{
  "rope_theta": 4950.0,
  "init_std_qkv": 0.0266,
  "dataset": "wikipedia_en"
}
MLP neurons of a small language model. Each row is named by its layer, matrix (up: input weights) and neuron, and shows model dimensions 64-159. Each number is 500 + 40 x the weight over its row's rms, rounded and kept within 0 to 999. Numbers have three digits each.
Before each neuron's rows, "fires on" lists the tokens most often at its 100 highest values on Wikipedia text that the model never trained on.

fires on: "t", "ith", "=", "erg", "hen", "te"
L5.up332:445478463534621490535527469524476547529485539590463494489512502551457510500453551501528483479477419484510485520495522452506482512575552583523526522472523477493550545507481441467429504541375491491533418475452560520518529522481459432524541470546474542488460512555551521443534491496485541484

fires on: "ac", "an", "ah", "al", "a", "ing"
L3.up143:484536509538537462513468468496470476447484481506538505440555523437540496428529510532514516549513446508497439486535503472515528539530453503515524467521517467553504533462483436523439497528485483440487435394466533608582500518515578492518483539489529495583466489545494443527513454462516626505

fires on: "z", "il", "os", "ad", " Pol", "is"
L5.up189:506488412526581500491542515517509457482507557573478452566461501485489563482486437490514531452502504444552450520509522429513502470532539542536489461450529423499482528519506451493539513512400515550526426480483620465460531530475433470428518510561489520505518440545464519496492559486453506517

fires on: "ac", "ake", ".", "al", "ix", "ind"
L4.up308:497547493482479531556525494538413503432493490482531476442517446455548501486513527446569527539530479516548481500548487581475513479528530523540489462528439425515603535499484400493480475460513528448395457469489526506459463525487498462563475519486485442575506515505414444479499460557512552488

fires on: "f", "ut", "ire", "ub", "if", "v"
L5.up112:597519395527527554558476535432556515539488561533429419529478479533476515501521580497518456516528481490540445476604509456460484541524568484497477482497557541487414519467448498482513508576572474459510488519424523516509543482469417472503516492530501547503516555483532491546464529484554525495

fires on: "l", " al", "v", " Al", "f", "at"
L12.up365:549546413520521545398526534488493533454555484493489434504513445504471551470434586523536491436452528554518440496547577503479490563460515479468462525500566522495512488536487556497529509438551485524537502515468497479432532527469472473462475462490452573389499590503461534566551542461508594447

fires on: " and", " On", " on", " or", " &"
L12.up621:515523461550515519498516503460496481466396557498402516447513507478529534555506449471538541492519471556498442441493491454457514477425556532531442509577431511653543514550531491483521500482575538510501468483492534494529489547465477382515512493561538494540551548481466492472542586453509504517

fires on: "ic", "on", "o", "i", " ex"
L8.up559:491525505502509504493473495490425475410401557570505504526500502456539514479477421497456503474476499503508449502493526390545478514507560475505482499449490554586493484520471498481462447477498435550512457442394605574447463459462513522461476506467477496439426552495541421514474511451497461581

fires on: " is", "ly", "re", "ome", "l"
L4.up237:483569478521505494503415496451520487463496502515546459574529474543507513487490545493456543554457475494513422473538510494566511468456552588516539449529483497504460542507506594484470443555552494495551452517470507553478544513504492469475558460530498546446548487477498517439547545539488569489

fires on: "or", "ro", "il", "is", "art", "all"
L6.up296:593487493525532505517492527536506458488463527532525516519544550502541508495514535483499532480477515492502468396545564441534524503486516567540482462492490515520480529475518461454528508532480496559501426380497561527508410423524468502472470504563502526462493517575486497506481586459485504453

fires on: "ar", "e", "en", "n", "er", "g"
L4.up562:538582562516459486544557542550429519479509523440485515469613486473507498401562466496452489537454480415537496496482494495499535454459537437505542475531504516545590529462476462495518506502554495499462507486497546465531403535547446497484470538534499499543511549561497470488560507531511525534

fires on: " for", "ut", " to", " cap", "hed", " on"
L3.up463:565521536540519576508509488498513521446492493500428482464503473436494533476528501537538390451576509493534379427518506493518536550455453497501461527562550536392421518483492557383519559547500478459524479502511531462538503470498473542484420438471481526456550543440451472536513524476469487550

fires on: "ey", "ir", "en", "ill", "im", "y"
L5.up254:554483519496494496575500474437460522468415544557562488601473527473523527537536489530571574525455488413504397442487549488485550520567505485531534445561506524552455511368505431473493499539469469452439471489497515481552504573500553448495521535524470448465446457474516503539515539526463509532

fires on: "g", "t", "ne", ":", "te", "\""
L4.up426:530545453505576515564492476509499550484502571447527506469554487521479509519528542567516483558516488447573514480437518513492489588546517494515508572495619514434592564467444442505400449516443514486515503508428534445472529508535494490517478524525431549406484557531586489485513504530509606467

fires on: " and", "f", "h", "at", "B"
L4.up626:506570554523500487594426497460531496469470564478550566601527486505474512548569506559561498538498489457532534472455507550450529551488420554500533467504473525487481558462578484471442437429513514517487482508510458500454528462485495523542532469496565574509464529457548495521497497555572496504

fires on: "f", "d", "m", "ast", "v", "ed"
L5.up474:537553467504417584528494518481540458480511606528502472476515494535492502491542474454477467496500491515468555509554528521512484502472452466505519418493496595526508530538547486472445493635515472465538444488466468591495569475474459467440468466479475556467564537426448499541453522509474541498

fires on: "on", "h", "at", ",", ":", "est"
L5.up205:516515483520483503559464519512449497474414540597493500539506498493513537458546559482483504568455455500536483484499458490449546498484441509516513500556489551550530484533474516541482401551466562473442480438462549517509523514506525506491500497534405527500479489444457496527550558515543497489

fires on: "f", "2", "ed", "a", "iv"
L5.up280:447488504522498489497454534561522509449503634488573477444489488492498534445524446528557474564495446482502519420504506474437458552514442472491436482513452503516557503451559426547430502618486444480566406453503478507496573463467526482433476538495516474527523504455545509573484548543514563468

fires on: "h", "B", "z", "ich", "o"
L6.up142:589557526501519520548534508477535470435425584497513465555591549488481496506598561561500447489504524468546527469512588477513547467564432468493513477541467529529472517440483482503578517511531491459487506516475535469490460495531472545501589476496544596545481479439492486562524550538531524452

fires on: "im", "A", "in", "G", "a"
L9.up95:557499462504498546545576487466522549461475546485523588442592485472426507495489564489547522452524498475530553484431519453536524576549440482500537515469511543566512491515452499520467521476455536429564539485475478540545419495494551435543479479509518531538538512482508496438507508467579405477

fires on: " an", " and", " or", " N"
L9.up107:528566489566478476530563524463448487460450509506460551505539474519574529498544482532451531516447522550484464428465498493515538467505461510488460536532414557512526481592524491506478584496588489477540468480444461483511538540501499507569533519520518512530424561443450533517560536537521578485

fires on: "'", " his", " their", " in", " her"
L8.up119:488500530521487515517468582582492421449449446527467545557548436479548543479489448545439625451469505467481466469451499489507515600511519432499479516488538511559540589429456471512515492481513470498500396451491452555491522528565511465565483436536459421458490522496477502502495472545588540543

fires on: "el", "u", "on", "i", "ie", "im"
L5.up432:606533481522490523564580514437441463466448591583468529520549476527468508477570459476485499522496497537490413565523479481513532519581532530516568376458457492561506499425528480492477513501464545491461458538469542527486465495491475514502482509483485525407434453486489494542542460479435535560

fires on: " or", " and", "id", "ide", "ound"
L8.up107:564568489570445544575489519523471542467535604421421440529541467459529515540529498492525459466484490500506497431505499478460507471459430505508464526537467477575456521509582530464511452559511403615511500493513516499535483592494413427424519510526475523449485499443483486461476578490511506489

fires on: "ed", "if", "ac", "is", "ate", "s"
L5.up99:526475541535565456505442540564506528446511510496440454514509503476502540541497458586542521480485468383534373503521514525487547513526470496536428464536495492468519559349465460472480488539483490521495475457513497516499477489471505481510412488458515489442508439487631478517544508601448523538

fires on: "en", " her", "ar", "l", " his"
L6.up233:530594517524514504472483567585486483485474479493465520456578536504485523418540469536534516467477501571483495441452513492532555470474461525496482507579492473577575484508528479509531505499503500512472484416476546447515482553557503473433461514523417499516555529451473505497591506567593560509

fires on: "em", " cap", "ep", "ri", "op", "ut"
L10.up610:552548512567529544525474487514499529424442524569453474507503465485452480479521514508535493502564472471489498480522506493498505557530454612557448455493495569506522521530472570411418441508541444529525495482480505462492495487465464489480468358487507506429496540452438513492490532467452475458

fires on: "ir", "h", "at", "en", "u", "9"
L6.up370:511521547559525434514428485465465521477438526549507469546523558422543530465537518587510469578490483551507522476539563503453499487547515447490481483545471521518487525442456475527457484555464504382537493490453501558514551544517486527481478461490446503521479571475572518505570493478509558457

fires on: " or", "other", " sup", "id"
L3.up408:507498420556530511535518465432497504491569505443458415514513486512535606501524452446554500507484504459530522417512511489496492464479546575576495542476426505468473546504537500407497445516584470574576448484433546488528540516440465529534513492503507533466543482457489439385525549521516502486

fires on: " and", "pt", "ually", "ut", " L"
L5.up72:592521571489454506485520553401467568455481511413462492431581529451462536466526464579482501520512501488571564510545507493503581461466488600507530504520547563483464539458414562492443483558564445431489487460496483551490401471483498485496562504496527464560552518452479458544438510545491448535

fires on: "=", ":", "m", "h", "g"
L4.up619:508508465550554489588485446408447516471494591504465452477506485469526523515556538532482494546483480504584518453531530475498525468555514543523576517475550495451506553488576459494422466572464479475544475540440522486460469510417456468528523516527460481499507540444514512470493516522497531506

fires on: "as", "re", "up", "s", "ed", "if"
L5.up46:495468487589508497504429502490503485435493498490517528556471558477491575490472496541475523471500447460520439523559499515484508533452415513478465496517523547591501530412502453483500513496497464525514490397472502509501480486493509506441423373521478515464465468475540533510513550545447549425

fires on: "ge", "e", "ne", " ne", "te", "n"
L8.up580:542522481457472484522552525448429458485534586465465475491559484493481479417523512503521476462530497452544536557478515499489519522618534539471490558522509475444520548412495510513445487492508531520476435494451489501539521545486507483533491468506445530487477522575496452487531470550517591557

fires on: "ain", "very", "ou", "y", "e", "en"
L3.up398:556512454470555543561433499445450471435440471499437497534442482496562543557541491422590571502590462521542481480467522495521603502508520498475492485516551499537437525495476516465466479514490440430490462527541536482518475550500531443536492560468493445467513476522509442519501474506439512535

fires on: " in", "ut"
L8.up349:549604532532544536467506546492554507515441553551454484507507443449546515526491481562498476506521451517554516446531482411487489535503484552489474500560548577519493546475447556460535462465563511512539523482537447479485441506513484527473475529540532479489568588503427489464525595486462513464

fires on: "ar", "at", "s", "l", "o", "\n\n"
L5.up371:527541480536472537476423537526496524470592513456413517476484523500516532418465526459521479490466531474502467455511524459539540457468437509534523467510510524516519529484445493532452516521475582490504525420466558472461456486481552460450482426509458522498537525495434486531564480582499571537

fires on: "–", "u", "th", " th", "/", "Th"
L12.up240:460481527487496583502487491418444484531499448480419488492512443466479523486477522477520502482460482458459473545525528500525519440485511485493544524496526474527529496460467486521504492535562529503530487510497542551519470521464498471409533487474481530590493587530530498397532494537560502566

fires on: "m", " to", "r", "d", "g", "end"
L6.up535:486543473539536534517499496532441505486532551518472497559530494459504529506587403483458439508464465406532497510541514536501471546554448482499451473537504547521567530473500496458457508561528498493505469451481525473525506530534417516487504449462491559472527506452459530513557481516486575560

fires on: "uk", "am", "ig", "orn", "ut", "ict"
L4.up239:460489472598534500533517496461569503482439598472466458535508467514468566542549463558525521457484455453532483501506492548499524510541473601499462477527520515504490527527473577517467455555547501461556451531517486470523509430442440487509523465488528513544502547459528494465465620488460515378

fires on: "ach", "at", "ut", "if", "h", "ir"
L5.up507:534433521565485517541438540486520544444492481529523498539477527442516563471491547564444495555537448559491493489454523539453578506499506490491508504464505554549513527506509595497507457506520490459557511500446527521466506586421479444483457542533396456477474526416579504510546483549516502496

fires on: " was", " she", " he", " became"
L10.up117:478479551492490477477540564495488536470462560456463451555587470561467559535527475511523550528513502429567504482435479478537557497493467439515533484459457507493526564540510498470495510485511477448505465398535480530484466507498478414442505485540549516472551466525534461462451417563612477521

fires on: " was", " is", "ome", "it", " be", "ained"
L4.up115:515484438555554432506495570453526460484478573496476482465533517558485540500535476498504546582499480434504440506428509434492501500467502534516565437521397507556488539523510555520500461502517563507580491487443567501489519516467447476483532550516584548484550500564491447492463443499468565477

fires on: "h", "y", "k", "s", "ed", "le"
L8.up443:460481545497443584502425512538513476441506536535434445507514497455523510514481508564492466480523472468579501520531537547526480505475458517543454486527517494538520513404487439524417501474521510532546511444540559592545475506436492468526481422513481485570531532535483480493582472542454584542

fires on: "\n\n", "s", "l", "inc", "d"
L5.up500:472510521583549480494426548585517493485529531522443526466542511501503545398570553573437532458527525479516500501440504473563529499456451543545530472501452531493529514484521426423501549507511534553477462473514522519480432489468500464463481477509458525499610495539471493515520539493524545577

fires on: "ours", "ect", "ow", "urn", "ers", "ows"
L3.up151:539390453493451487604408539574509523472511441504449481495459496497476579419526462450481465466513502572463413503511497478510495481468511529487497466551485467498497519491541445489432529451542489531403521499484538508497544542508461471435501453449520503574569520556516442592537427487456547489

fires on: "a", " De", "s", "ia", " de", "A"
L10.up229:525520483485475492539470537495413508457532528439481500501563543552528474518516467536497434470503462533573540486446514483504521626469545501481486534478511558504435508493450445515499564518507493494523538506499482546470481476512563415486458457532498530532538497558525504473565427539545467497